{"intermediate_size": 1216, "norm_place": "pre", "norm_eps": 1e-06, "init": "normal", "init_std_o": 0.0, "warmup_steps": 200, "schedule": "wsd", "decay_fraction": 0.803, "batch_tokens": [65536, 131072], "max_seq_len": 1024}
MLP neurons of a small language model. Each row is named by its layer, matrix (gate and up: input weights; down: output weights) and neuron, and shows model dimensions 16-143. Each number is 128 + 24 x the weight over its row's rms, rounded and kept within 0 to 255. Numbers have three digits each. A neuron's up and down rows have the sign that makes its largest values positive.
Before each neuron's rows, "fires on" lists the tokens most often at its 100 highest values on Wikipedia text that the model never trained on.

fires on: "er", "o", "mo", "id", " time", "to"
L6.gate470:137083130174099113131131123159120136108159070147109123126154127121104147092144093130136104095143118148144100117162120157137132098129127134123097136114124141124167125139102132120107102132108136089123119133134123117134131120134105135147144109133094206155082129118105124161086106171115137124145126135109134111120103141112136131166152140114066140075128143182143132081158080095114100086139
L6.up470:132122099157125115110090108135126156144145139114136100164103141101119144185124107144140159069116107133117090132117136135165117102145110139122165162125146097133091162122055127149141150138113102120087121107129111106154156108136123078118134107078130165134108177106133151162129168116108128108108098134157131140153158122131093155153092132101119153115118170120119130111113129081107113122151
L6.down470:106115135104099083078159129169118157088201132134154130128095156138137104131133081145143144090178108118080129101139110141146131125135185138104122138146130114154166179128103155113113142087108127133117146095117145153124133164103105097101128086107139113138109104114148154139127144126158118145108095121095130144126167198184120129136130149122078123128139120127101136110129117085146107165146

fires on: "s", "t", "y", "ing", "ly"
L5.gate610:126135162110124148133095143106160137141117101145094118135103120130094142191125118138118066152130097199165117166159082122152105140093116166064155131143090144175075119127176071147116092124117098126132151115137118166106130139153116137117138135094143160155114111116119160129142151110121145148129125095149136139156171125072160134135131143102124151117127119144088098147132096167083120141156
L5.up610:119120122144090110147144129123144157147125088135140128118135141151130123154093114090099106120131138170105097093108081134132089104148117122113118123128152065138113164142118132172095147169160121138178105150136110100093143143121135184142138065105109133108123116105088140160097114112156116136146135172117138156059175130115156095122152145109139149143121150099110080136156144154151151175117
L5.down610:134175128155123076135102127149132104143132140153140112134167141116170117124151182090149072110117142163149088153152111111126159125122123095177140110143110151098116109078115126172121089097102117114107155075128155142138140125132089111155128147137137130125147098180132134112130134136080158148156168113111131133116148147127082149122128140145138143142127122192140122117118143137133104111159

fires on: " $", "$", "\n", "£"
L2.gate401:122196123144157097129129127121182119124112147077103117112163135140137121107065095077134149119202122105113114148117126154128115140109131099118133127065112129100170136127137118126123148141129125117113122127141150165136126119105117182141152162097143140119172090145158145166118168130116142095167122143121132123142121100113150131127150149107090159068131146137129102074159140141143112149128
L2.up401:123203104144149113109123095101191132138129111095072104084138127121121119131099118105117126138184114097140137150115116169134131173130160106117141109074147113114152115115124138126119174131128125122112111117094166143153143158110110172135137149138166135138193099136167150129108132130121164079176140130111106118101101118111164126131150159132101154077136155166128116106161109151139126150118
L2.down401:116181107122158113109112134137168132153144116100120097101141130144086123115098111081117118142165121124142154131128116160157135158077163080107184147094094197091201149160097115126113130127130166121114117095124145125135143132128126148126149192126157152136144098155141163123145168131126120090177136136127121150130053116119138113102158167112102138113148127120128129141146149148145116140123

fires on: " and", ",", " F", " |", " =", " of"
L5.gate1191:137083131141146148106130133143098150126138144108109103102096098142181159114156125137142111147115144110118154108116143128150150165172124101124082140125170131127164126148145145090095118114122064090157154119115177151152108137169128151127115099159077136119123128104141143158129119110096142115141084119089143131130094157095091129077155191116108108132160101114143132169142118115131127099139
L5.up1191:121124147131116091178148102135146144141119116140127118130125109155090109143160109127136101133128101137137128131116129133132112119143136155142167149093115104126144133109112091139136116171091146161081128155119170149081113117101093118117084116128091149132121155135123087110121080086144104106105141136140168117164125151124124126101151170115127144108097131075147094160159091137134107130124
L5.down1191:111114111106126091118134128133111142146151103152136150105164095121112156109150127093195155129157113116125145138164131139108134126157129151137130136113117090138135132111139110122160132112159154100130093137087091128102182152077168087098122152153203152095161124120107080125101128144106111100091128128117099117137122152181129157100142156112082132160104097121156138106103122122135158105129

fires on: "g", "e", "re", " Gu", " of", "ja"
L6.gate851:068124112165169132075112095137101124120146161130112129145128132120154116130102139152144139144099163137145161106172110120119123127152082104174132115136121119141127118116111124124146152134089144135077095151144124110129130100125150154138142123141161119092174116109117100102119135150134138141110137093143132085121142096123135157164123115101109120170113134100145135124113149117100137133096
L6.up851:114135158113128137100165106084104124112103151109158128134137110115094112109153104125110150128118145118146164128147120160096082176157125111105163118103139102130182134130140097118103085131103133144115162211139142093123142109090120139161133106092088168146155120140116129121142116113139112121103104080131132097134158105140128148110162130150077172171154138131113135149157143117161122143118
L6.down851:090169116166090178111143092141108132134126127118071103119148133154138129114103146160181126116132163151106155109128152107166137149096131119116165076142126151112105090149103159123057118172103156157136131124151156153129148084132160146163084154147142172130165155127123097123111086123187127156137108108144107170159133101115091102140137156124101108128158120142164107141120127111126151141129

fires on: "st", "t", "est", "s", "ec", "it"
L8.gate81:166077149126144111135117130086118106153092100134144146104159144105118096109122140156107107095127111138121130151128130104156119148141092156154126154110096126150136118139102128142145157154127117145093149099135093106107120119149132136060080084153115177118136145137176103160105138121136084111156128151086117120148153115110155171108147132092134159117092120121130136115153120133122093137120
L8.up81:099127143158174162108151136111122124149119109128119124128144072100115129148106135158118136165123099150153129104100126141125106143112113099123147101140152149131153133125095106107114107152092098139116133173150139144131135110145150100162116113157117094071090131128108096085132123132163147139146124112172105139184144131119124146147153174117117113105152140134149116119129092127132164185087
L8.down81:124070129131115124104109137122133114132158141109144148144126140138153125073168115135112134143106123074092165132147077162086102127099083099146180107082135121131128116108139141131128125133122138144116128157101165109145139127125114141132191116095100128109087132123135123102138111122164073104125105088145087152085141123121157103157108126126136152099130114144141179111077126165156159138143

fires on: "|", " name", "el", "ant", "ab"
L6.gate904:134143111135154149136149119162109169136120119118106109163092094141089171124127110109136132150153097105143149104102121133120118105130112130114120106120143202142090150105163151173128134115145126128117125111107120153121108053138123125166101080129103127123121084133091118143128106119133126130115173136145110121128143154133114157091111102172166092101115155155127158140122121123101172152106
L6.up904:132116103108132106098139130149101112117104124114122146126123137162121134105117144120106123129152119138140131159118140130130128130137129097173153091131149149139065127129133115154115115135103119145117109118154085134111097077132160083120110100089119145136153136151085147096114124123119118134143155136183125131098123161123096131123119125128076142127140141109123074153123173134090165093101
L6.down904:163103113108128125119106120133135134128151125120122138145134119123104153125131129182095161150136126152136124080166106138104142107109176094142122120133170115132161080120128101097177131143129109140102106132145153125127148070171128120116144092105126100115102111154166088116135130144127111151117084181150116149075154135129125135156134085121101082131119102160125147101108129115106145134149

fires on: " $", " 1", " +", " −", " 2", "$"
L8.gate771:137159159133122137135095116136103155156094130107116149082160157112131100134107154134107095142139101158075101131114137133155093134143117108155150130114094120092153160130136071120123121100149158120158153117125172140138154135122101138125183166146168180126145135120133127126139151161152160120099084167133151128088089173075154097088125130107139124142133114108120118135147143120096100131135
L8.up771:149074095160143112148116078134152132118156126116144105076123099129134096121087107102167106132141118167115129144123127148125086120149115132175146135126104144129130204131122145123143174144108091173108156103115156095155118107100116171102112146103141163125112119101140115152098129124120105115124102134107158120119119124147153140162134157137107136132119101097084164118163107104115131128128
L8.down771:140129159161146149079128132114135121073112095118127119091142162158135125117123131100126123109150121141090158127183098102118116150089110086133113134131141113175165113126135147068125148139138105116133104145148094104193131133122123147136104134186190151187127143152153127110097161148122206120141092131118150109071120124124109139074132106126169109142163123078122098121150166092134114140150

fires on: " had", "l", "r", " have", "et"
L3.gate40:140126143122160143133120088093178144103108134092150175129150137133119097102128120137112152088098129119138126123111106122135109138089139135097111204102119120145106097119160142136143134162128151162113130120156092084150148140076132097115116164115123144126136158150130115108137127121191150146157146119133151174122101135135137117085116129112159111103089162106171172074072114131167112145133
L3.up40:135131129105193157114141115086174157124086117116095130128129118135153146129116152084143140149124090179117139146141068118116142125108121082145070114090147113083102123132108118123114106136105113127156134149133136121097142096169124065164090176150067096131147104081120096114071136129155075097140129155126151168145161109092143127134148134167118127104121159118130137111106155085143108117147
L3.down40:164106168110106107081150124166136145133098092133166185151163178131118106161125086149132112171124150154134123134158116123105123088111168131149070152207136139132100098144110155170095139139105130147129144116136095116115140128139106131120149133116104118094160145128154153147116105151170115102160142160152150151158114119080135110098126135129101123135118121109147136113111104150146129138183

fires on: "b", "al", "po", "p", "el"
L6.gate980:145120108070133129132107143179138122163120124166184180126126137137156111129121136111123125100109127129140124109128113130093117117135095136102170145120133122091121128147140117139062157131108141107147144157168154135123122101164132164115132136114109099142085121151134145075121102134094124143124116146089145165096129152172156082121128099117114173108131122128086146133141113100106163128116
L6.up980:139141135138127169132114168120107099134122162148118150116112142140143116137130119136155081120162114083120126144147116166127154155111113106133139122133133122095180108148142133147079126144143175151125133087173126117148115136140136137114160136083115146128161146121139130086112108130113130158108147150147148102138119107142107134118147134113089156127110116142089193111148108105072139131156
L6.down980:127113151134118137109127125168111089157203126151151136130143179114117112139113109156096104123113129178165127160142134149107161111158118139145145150136132112130125089127150171111123137099125144122156170093093154134132120167142131126132137164111119127116136145127108104128152130146156122138100135141117115102136143134132141156098131154158155166121126153082106122123076117136118155117095

fires on: "it", "ville", "th", "all", "mit", "de"
L3.gate313:124143147108133190126113120136122073112135133146131168161104114123151142115163095158139151154094106154101142117139121147114123126106110140126141139106140188138145150141120098116128116155148157101123086127126127172152129141129084151127129145123106119155151182110124116126143089095118117134117139139103105104141109139133103151117129055098136070135133133130115169122125117105115127159128
L3.up313:123127135117133148111159133112139113132113123153144134156126150102127123126149096120175154156127132151082132098153118171145158123122148111134184122127118168132162138088114132143081111141164162111134089149109102139137129148122108137102073093174117132151161122114137100140183167119134111154139125122088122141136151098145100120141116112100145076113117164117111144125137126121147131187108
L3.down313:151155140134116153144125082142113159088115144145151100106165118126111131120131142139170093116126152088095114108113153072124094155128113161126117154098130057149108130158103123136126170125100130156151123151151148108143169158163150154173135145161179090144123119153138138116130097194120162129121146145103129109158140177135133137131161112138137179145128128124141169101123091136134141111139

fires on: " (", ",", "\n", " and"
L6.gate817:135118135128144146159122122139096153127111100113093146117109139099138154153104188142121152139127118139155129083094140104137145172151136121131170123101158141118114113139151125115088141092124072114133135127097120129140142162169133121113125115125092130138157135136151107164107161145132138157122119176142148124150106169130109128127130121126108131109137081135114110122115167125095122094120
L6.up817:134096095117121148142191105148089140171144112133150134136148141105118127131113128133136161114194113099083122099101147102165131109120135142128113157117139132097113156167117138142067129142087122116091106132057195110161156114099119143101098106114169115128161146122133130120144098128147181136152100105137146129142132155114168140150112153139083118126126104150136125157105121126082119110124
L6.down817:127109094138135150139108061114149113147130204135142074128138172118096109102139109119123133181137116174099146157166130107124109136129120154131159124145156149126137122135120084128116160136103132173160116101134130140140160134117153106101116080149143120147165166092083149130114092113122089106136158104126143151120096162115152136129138133113101150152139131109142187122109125154169155120127

fires on: " |", " at", "on", " on"
L6.gate707:136139174118160110079094140110095130172126151082114107134150150147145110130089137136141147109140177098073096150137156109129158133148120120158118146148140161114128104128080117165127126161104126087113100131140130121145127072116107111144140180152138110152174121127064111122114139167116109118144116149119157155107120135079132160128143123146141129128060174150109144180118120112134121157098
L6.up707:161136145115091102135107148151118135144081120178111120083139183154143116109079153124111163128129154151162083146150111109150122130086170103104126107184159144127138113086123108165117111105144127169151134125156143086122143100138087178130118157106148138127100172120140116110148110106127098127131100119113117143118128152121127160180146129135120171126095111142154074123129138160141118147125
L6.down707:151130124175148115103110160131104137132152091148135146141140181136157130123149133104157135151114105138136131097166134106140107138096131080140129155140107126181108138109128130145121134126126096149136151176138129077161147104097082126117121098100113127107172105089179109126138155139150114114136103160131105104125096145123110152143141134153169125155107102126156125148071158165197084140199

fires on: " |", " /", "\n", ";"
L3.gate776:124155150075101139144088149092095112121071150153117126098091108121093112139155116142138090098107100201152127073112142154138082126102143087131105121135121102131094107144120130112110147108119116132144134131094111151119118129112132152093119156108105148138101110106122151133129113105137094125117107154135118151155142158131126136116127104116072146136142176132120164135116114081114159108142
L3.up776:091122128052060143104127149135111168143156145143158089151089141127121158129135152149097079131160123174109122109131111106123070165106145103143135097096121116127107155156103125131117163119102125126157129128122105163118112142112150137120107157074103119178112112109139119166142122140133137111152113140114159121147138134160114139139148107169109131131155168147110128125161134094084153072102
L3.down776:070121151125129128137146121107133118153130155114180128086079150083128170058171103095096129094154156067103167117124127112104090097125154154080166135104125143099117186144126124109135131099125133119111150107129126165128136095157167134125138153136117140092120140124166134130119139156116133144098103153122141123133138114127119125133129133111113142129166162137106176108124136110099139116093

fires on: "hi", "ly", "o", "B", "er", "ib"
L2.gate42:175104125152129127129145108159109214157087076125141115128101117111138139134104131121136160109120145206124145132119138080108124134106138081115133143129122098099128146134142095116119123109121155145120129100148132132130122148142123116124131137099098145126135123097091136173068088111158138098151123131175096136153073146127092140151139152113115125079090148101166153161126094116101103116185
L2.up42:130102130136137125125179144161121170147155093161149143142108155128150156158128124148116195122153134145138164165115149082158150135102118106125136124153133112138094161097123092131108107159138179108144134120138080125132116154159105084113100157100132183104112138118112132140130098109135145095138122139160123147135105143143123155116105141116131086134088123128173143184121112143087082145128
L2.down42:151112089119125177142097154093126085120159104094134110119148156088106159095111131141088125137150061160132142160142145157118132120103151137150111143144143127098130172135099135109098123139141169128137086106145168093115168152168150142136104142131203172123104115143166106112144134110139096153137135086120124150103103153104108109090102108122094122116164132109133140142130105089082127123107

fires on: "ne", "min", "e", "in", "out", "s"
L3.gate79:148184140130142138140134118166171110105133129091107171136120129144146129167167147128125156116096126161106108146149134122071119156104110116144162152105099149139132117127145131133162117137115162114140159098110151164127129156117108131125129105095163163147104160130138138121137137104139118182151134128105093140135118094123107122133145118115094098105126130122090138134131136134145108129148
L3.up79:124122101131141121114103126150139120105119166139156128108130148099134141128110123121112100127142114112179161161106136117140124075122137120112121129175082155158120137140149138100146117114128175144136110113143142117147177113079181102145133111136140096113138166162092137137128178098127115155131167121149112146101163146162095137121164121129147152089111156124169143095108135150120143121114
L3.down79:157108139124118084144123156093160136127134140101152102131121136115129123128111143165116122156124139119164084174147146142113154138101155133129110193071117162167070123136116121100114131105142147110150090140161157146080156136107167138108144111115120155113140118116121111121150149068112117153122144159121112087135113178144143152141133165112099123151105181172127106146106087122119083102118

fires on: "ak", " |", "gu", "c", ";", "."
L3.gate936:144110149103126113132075096142154151116129133141139141129147116100122108093182152181191178102101093179137176108123189127151093120124125097095112122123126088177157103137122129105110124099104144130136169118085112130148161179103138126125132145098132091136150118097118151123145096114134103100133127129115136124131137138107113094133170088099154116135083156130094133130129083134149119112083
L3.up936:133132131142076103110092130122114107137188181110130161138143137139085122123121140148115134141129132139152123169063092129129148172108118085123092111143137119144150129175109090117136128143120160074112140161122131143108170105129100158171129134119111150139132091122143125071108147140146163094152142085108079172132151127114133148123145131137102077096114145153119097172113086101096126115132
L3.down936:155088105165127146106139113149170089129157174121138143160129089129095140101142145147121129145096164095110108103122155155155128145116153096111145095131186129129130083147129127097084144083076112150142128112103174147120169127118104137145125126096153119137126107107146127146151129101128074145140106104113105119093148141073128123102150140149145115134114105153111105145145144075175169115128

fires on: ".", "s", " st", "z"
L6.gate197:108104119158141087148131103096097148132103103102151125103130111129122140190108139130115106078138067155152189126135094125149193115128134074126101141140105098131148130123123144146108173110102111156133134112138152080102076104082153141192120132115138140092116165116130152120145129141121075101146099143152179143127135108082160130125166149141108114133116082098132136127104151152139107119107
L6.up197:137141146111126072118114138096114137079105091145138105137158116147112096167083154110106172125104139142131180142140170122163120100143201122132110085127109119126121126141155118131124169096135149093107120095127114118136132132140104120114108138148179134105123123096116155154124131127145127086096174146146156153131151143139124092132161132124133137123138074150171124138115122090111150167117
L6.down197:135113137126139121156143152138144128150099110144076104145121146096124096177140133166125137163140129154144143167143178091145118205131174091092105099110151124097131135121139143170099139132141135115143135146107116118140121177104119157149105133154135082141143107175112141126109083140092120132133088168137157114162123112133141127099188120105108115126113122115132125152127110114126130136131

fires on: "ed", " announced", "d", " built", " made", "elected"
L2.gate222:150127132166119131137139106168095145150105136120147163104135143096170137157122150127129116124058109150139141087123136126133157078140135172118138112117135115109133105127104113126128144147104133081140101131138121125097171105091099111109114105131120142132104149067138131187147106123136111104189110144124157129092132119130102095118169133151139135112073113150123095141145152112059097137118
L2.up222:125110123147132125138138103178077151114118151146144149110120152092135131104137129125145119114092139165126128095118125125115150130122123171139147127123136085095105071107089136125156163141092111082142079119106127159108135124077113120097122137126100156105104119093133143154158110119113107100183096131125143147099108136127096086137147117145115141091088150142129118141143103109063071152105
L2.down222:142152081113149155099128130128156127172121079138132111150131119157103095146134115167148059077100165135143116117117099110104131127119114108080148101143136116135121130146119117183128147155123125166116136114127161161118126114106138181137144111154137106109095140105099091121087172132142149126109136101115116084154092156143108104149148131128142090129137110118147121116120169105174166134150

fires on: " well", "p", "ly"
L6.gate1122:142080176133138131133111111140130151159131118115122140190165144136121138119165131166121112103170168133126131166128099132173090147115121112069099111143153142147123143144109114120088130118107121114137123104145117113112153119098155151143124170126194122133148170095113191119131159126117148152104105130125133123110151102140122124129141154135101129144093140149143099122156120143154133146147
L6.up1122:139097095148155108141115141158125116156144142145127113141114107103120112176108142085134092098158127117144117104178101157136126095154120157127128112144150142165145104122111167118122086145155167108157135093120107131080137138111111147157147090135133097149137123107136121120086114122129167119155109172158139112133112103118133152099160121135116134116107104128137116143137123099108096166137
L6.down1122:125107107139080175121151102136147123152163159163141139131122125117159138116124159148149157115134097136121134117163095098094105130086149134104103095123114141143130115137167129177145107138123136124087119175088145150121100114144114130177185128110138128127146094115150090114179103131188139131091181132128147133153155116124103164113123177147128096129092122160111113140126157128081137130185

fires on: "ed", " known", "ar", "ized", "born", "ated"
L6.gate726:116113119144105111165131114172154122145136115111093103102150164122156188133154146120072144130105144122129111132087158123101141123134100107111132108108170153084099119164116093121106103167098149125093121101126084131127112129138081139149132105113144147104131169148092117154108157146123112169167147140184122037112081120106136104132179117119172137175123108139122115159105146138129123135090
L6.up726:148115136103156101151101153157165138114129100160150102076106164106102117134116121108125146086132104181127128136132107101137139157125120124120149154131159169103157163117144092123097114159119127107098128102090114097112128099124120127141132137159113155135121174149167082125089120118152142086153163172148109109142104147112105143116076123142100109153145148142107161086159137113152147124183
L6.down726:129120130135145089115136129090093141146098148106119101169119112146163126138168159062140125139154138149117124116102142165104150140142145107151124135069067129205143119133120075098154138142127139128150150124138150144137128119117108130107096133161137142139132095126145144144115126114129122125110108175123137148160109152137130126110146166094140116118131148085144121076105123088147140115147

fires on: "na", "t", "mo", "ce", "en", "s"
L6.gate979:105074116132140099113126112151134109136096115155114122137117128087169140146111143106127143106133097180127115129088134140153123149105115123153118132118137119103154155105089146115152166146136162135117157133149122093121161152137139149129137111152142125093096096105099116127133104137126112152153149097106147105129180157115149158092157142121095131149157134117138128133134119109113139067126
L6.up979:111122154139116128107113158092132151161111083128170128155104133078088154097102125164136132113152134138102111113168103162147156146156097140135089094154126120107153128139123146150094152097107136121149102125152115149145163050118118092126095135163135154118106188124140098157181165137133108127126120092147129119143163131091132114141129129095102126132149143140138115092125136159147137145140
L6.down979:143107115132115137123125147117139161109135129127163101169161163127134157110121126114125133167120110139175128184081110141092094081132118151119150126145135099110089130149129108117132126132118075128168117160120133138132104150097110125134132117120135120103166101131142123136139132095166157122150142118163131114091129164130083146139082124136141092130071174096114158122162150124147108155147

fires on: "ed", "d", "ated", "ion", "script", "ized"
L6.gate97:135170118158111107121118170154108163122107113181129143145131135146140107156177120125127113100075185100134160093121130132111132123139164120094155136125177102098150104179164143141123140175150131099138112173152111113087125118149098125113139134109144149151117133091080111102111175120102141088148116154112150135163128106127102103093131154134094136139064127128120124161145177135098128161126
L6.up97:125162139193155141083107165145114103110143116144144131153091140148113135143116120133102081089142121152138091136105162135136098128115085150098177136148098081115114157136117089135120122179120143155135183125104149140105129092096144144143134138142088165150115152134145142104113138110139128093142106151149147107151088135119152095133164135114095139113114136106146123094132123149087171130150
L6.down97:088104146123126132121142149118134108124088105147119163129142146133116171143123156157144110127108134152114102118115084101064125170145128136143116118111124130122105149121095113191113096155093141127187147139110124134124096145174140123127114153149119123052141090094143092125132117113137148150149140164138142141134109142102150149119170100128139115117129135165179141096127144112120074092091

fires on: " and", ",", "ed", "s"
L6.gate1026:177141142131146091144094101132094100112128148166138181113131183091148131142136124130144118092116187124123120111134135127119116078104118149181118120102125106161097112125150162109088145103103114184131175138132165152131112172090134128136128165134159116158110144178062151098094139091131135137139154106146133097154091147100140122133146102112118113101181145126147145122174116102147127118166
L6.up1026:136080130121154123134139119145151148108116134142099110125148112096106146141147149133136107127106134163121118117147147164127089095072090112084160151098084149167100128142126111096140157160111132134160125136134165093145110144119146134137138119188118116084087126128109100140080128095101132149089168114104125104129146115158138122111125121143105128138137117105105100109125118127146109116131
L6.down1026:108112107148153165118152183131158139140135150133143148107120155162152098130154139132101146167084137113151166122132105101088141149144093087148102130109121139112153095117083118163116123115128121138152085127117099097162172138103104145140136112152117079136102087143157111167145137118131142141127168123129097124115142161122137135141101134129120150148143124138132131119125151142149154100099

fires on: " |", "t", "p", " con", "ad", "b"
L8.gate1119:119113180121151143151116121158084155156084128120160134169138121152118083119144104148134168134172131100121089094148108099109084072099112157077143126162111145148117118124144128217118140115148129080125148132103097094137130099109158119146128132125150160118159098081079138149126117126155137159122128124161152085103161159165134154109167131150112133142156144113110149137160137137120148138154
L8.up1119:115096160066177131115143114088101158146145105149109094155124126149124113130138148121100113086162116146116123153111157082070098096132107124133125124093134122125142063164146081130135108129214104149127088123132118157109154152167151093157124090134088118146105130101153094169138147134116187143151091119140133149109143103178131143090123123144095169122134152133135101130154122126147103095108
L8.down1119:113089151169136137149108128119177140156156144122163089145157109123134126098129111122111133124126157074152140119149132075131125145123126100124121087175157126109116125104109112144134116105166098106132129100128126148132139197150102099126151071092114148094154113137110130124184158181128169120147128163107120127143100080154129131130172173111132147145108135104142105139138105133131164122113

fires on: "ly", "ic", "lic", "ally", "gg"
L5.gate60:107131151153140129101099127093181144118118131125116162093128154140164111148104116107129084093106117153104125104109122138123147108095105126143123142136111126103102172087117180115121118149120123089142120085159114101117109112126108134149121155116112110150142091120147096139144144103157159139127163132098089154112120124160125133135148136141140156131145123118126148122150190106132123144107
L5.up60:133106138135108131078162110142138110148149150151093113129123128115119148157139141086148126154149143121119198146070114072167131097102136153123146125139148151124149141105140143139129142128147173144139168134112111126165088160171142122167097139109150150141141133072099161134150088156135132151148145109110105114142145146128110147112157160122138103128137092167155120116109120091098093147123
L5.down60:137178138187126200100190148122117119085120144107131100137176114129115142133117104124109098112080116113157134098107130127189156124079151150170117108165123134153167103137085101129116145158143142133159126135109155149158111123143124119118150111120109083141108135103117130141143098119163088153137101143123107148127157179161119172114114108097140123140142131136126149105080103106091138125110

fires on: "al", " Char", "har", "u", "p", "ak"
L5.gate759:111112134155137130173087060154171115124108102133150125142107155163127149124168139099137121109155128103115119121145121125194158173105169126108096156172122150162105102162154122148117096176152124139130129122100083139120124141123132180111109134140134102138160135121129105126140132128135110111100049177104083131115131070098098145122150144115133152143111126118134159118167125111162119180154
L5.up759:110164158080162088146098144133182133109137139133159113164147120102148117152137154103089147156171132123177110131157082127129114066135164084122129162172122141127109116166083095164103109172122181125133161110154092071130084133094089141156165095158151136098180134110163133137134113152186144131086078169146143124120132136147117114121150131125132132122132126107144158136109134092136166127100
L5.down759:140179135126105119136115128129121097162103171134170120164156137127113134136094141121154124148147132114146151135133088149154145107128127139065110132113146179118125117167148117141127125174137138085140134139148091123133120128091130115170129052143097091132130147117134145174165147117138127149095137124099110139153103136123127118130185142104155140104133132131139140143092098134142156135122

fires on: "born", "ed", "ing", "ated", " up", " located"
L8.gate581:107108097085119139124098141195127127154128085166137170109161111078164124126144132153143144125129141128145128118158094142097138149118132115186150107200140128116151091135104114114145141120126103150115096101082110147140169147110139125139144101086118174103116155111151113146128092143091120177162112158119117127125149123144109157131181153146179147128150149121125122129127128093142133129154
L8.up581:096120139098156140120184143142143106144122138108173101083120124106143159122128118124128116105138113124091102143164076117137151106104113113144177161163113106162129116125167115106111108140113139112145140105139130092113160145116082163111159141132096167107094141128181115111113149120105148181133116134170116119135132120105112143111082123143121147137130143152111161107166126146154133155129
L8.down581:158103117078106091120163129114142124148138119158136114115134124132142124124089082085128129129121132164114123146140069151113135138118150144106154101151129124177143122063085141133146088151153124106142138099114136160139107119174117152188126101145139121148130138102154100132152152082130105163192132130154128130116132139177165131089151124136146086122134107159142162111136126129099107145129

fires on: "s", "ho", "i"
L8.gate754:102088101150113110186114109163113145140102128134144156109116106112108143128108144144111107112131145138137143094108134144138141095144099168103117140117123134127155102116163139136126117141130146107095148136155131124167120154154135096148151113090099161126081152129166174174096153097073112126145096127161127144126180126105121095154134154101139123144115153108155135115101172176108128162132
L8.up754:067127118122166096153112091085161136146079113133150105132105126128142123183129116121125143091140156169138169091141153182127134126110162153143079107113102152103212142119121129112091132112122117101165095107107122147126129152086150083147140136150106150112130134102114123128148156109188098104144130143140131142114139120153129110126142106112097107147163092132151129151115125135142172142147
L8.down754:123100131115127145162102149140105143079101154104119149135132094115104129140127139118127110139086114131155144089138160142131160146129162107085112156127167142174105131137140123161148090129110188135115123070139118146153120136137126075093133101134149161104121120121122122116146154129126120135135111132155153119122131095129115132101165122134118120124132114103149112136105076106141117132103

fires on: " mi", "row", "act", "o", "low", "ce"
L3.gate227:143099151141111146100108148141107144103120133125152087158115122073112138145121137152102086129128145177126114113093139127119147134109126113164136097126145155100085151119125133068072103178121153130110105187102119112106126112109100121142140056134151125135145084146126167123170147141118147182127114154137126120130113153149139130124171151093091132165102087147142152147105104119151125112119
L3.up227:160144108131130118134093136090122115092189162133149082102115123104128107159125111107136118160148096128127157116136119126105145129127126115101124126091137137163121115114074148121090078146137200144151112142127162153099106148112079104147162082131127149174157138142119130147150142134110103100126124144120140163128129111166107148076147184094086112185143115113141123116126162112145142143142
L3.down227:150143154138160088131102168139146154137134113111123132153121128124105119180145137141146117136128137159105106125158132121143122142059147115138107127099107111155118111130142116159102112078127134112110113152137149142121116114137147108119165141134137148106157119129133091102170173127113096126126143122165126121143099090129133122080145184184115107121148105146094124109094115167128084119143

fires on: "et", "ang", "t", "u", "y", "w"
L5.gate1096:138115115100137144093158098157139158096141097142135121134107090112092116166115164121088120179127125161114169123123122126102149146132109133095108144138162102137140151156163169146105117142131123117138156161127111133134186152146159135089161122132117141197166110135119132118165136156137118151142117103118078172158174117116125124126123124130114155114119146115129129154118171136142059113118
L5.up1096:133123121083091163138110095142115141124081147144140125129154105167124103143134108143102098145114104111114082155117116130139133173147144133112140134174155150118132149151110144131136120169085124160111145123094152147118159145160144140090122104139145122160163122088151159098133093158184108143113105109115134202151127068122115169114112142123153144121123099101144124126107125167137114130119
L5.down1096:152115176124098161142104081130129096105118158166169141115126203139147180142099155136103111126159128131117146121138087112091172171145130157132153124099124158088083065123158115165112152158108151140115185121142154117147114166120148153086164149165147109120124141174123100122154143132107120101147108127118141134118157123136102168108127133129150141143148134124138116141160110137123134137094

fires on: " had", "ly", " pro", "ally", "v", "ar"
L6.gate178:124097148157131132113129173129173113112112119084143118134125122109148134086099125109124070139110079101141149123116105112101160135116106112158147122108129158107139112153097147158174125162070154140141110106154117108119117158153139071110117130137132169097143127111166130178130154114087129143160155114100184145147131126107122154141149131144141172119130103099151130097129136152160101143095
L6.up178:103168128132109119131143181120141157082136126111139095142103086113133124146121127110133144133105134114164134168156135113191148081123147146137139118099105143113113129125140137111106081104073156151155147117137115137117094117131089131141131160131125135116142136144092159140136120117124095106127131081130134152113188155148131076118144120097167129170115118106094128144141109096081080146149
L6.down178:127160128135110148172152137182158127114153135112082127121130119164110158111132159129122120084131102104099119137165110174111130118072114104072173116175090124137118130180136165177172146140159161162132173147101117107141132102120120140120160168172096105114103157154117120100147123119119108109137153124094139134120107163109091116122155108113100150144091162153140102134154129126135131103122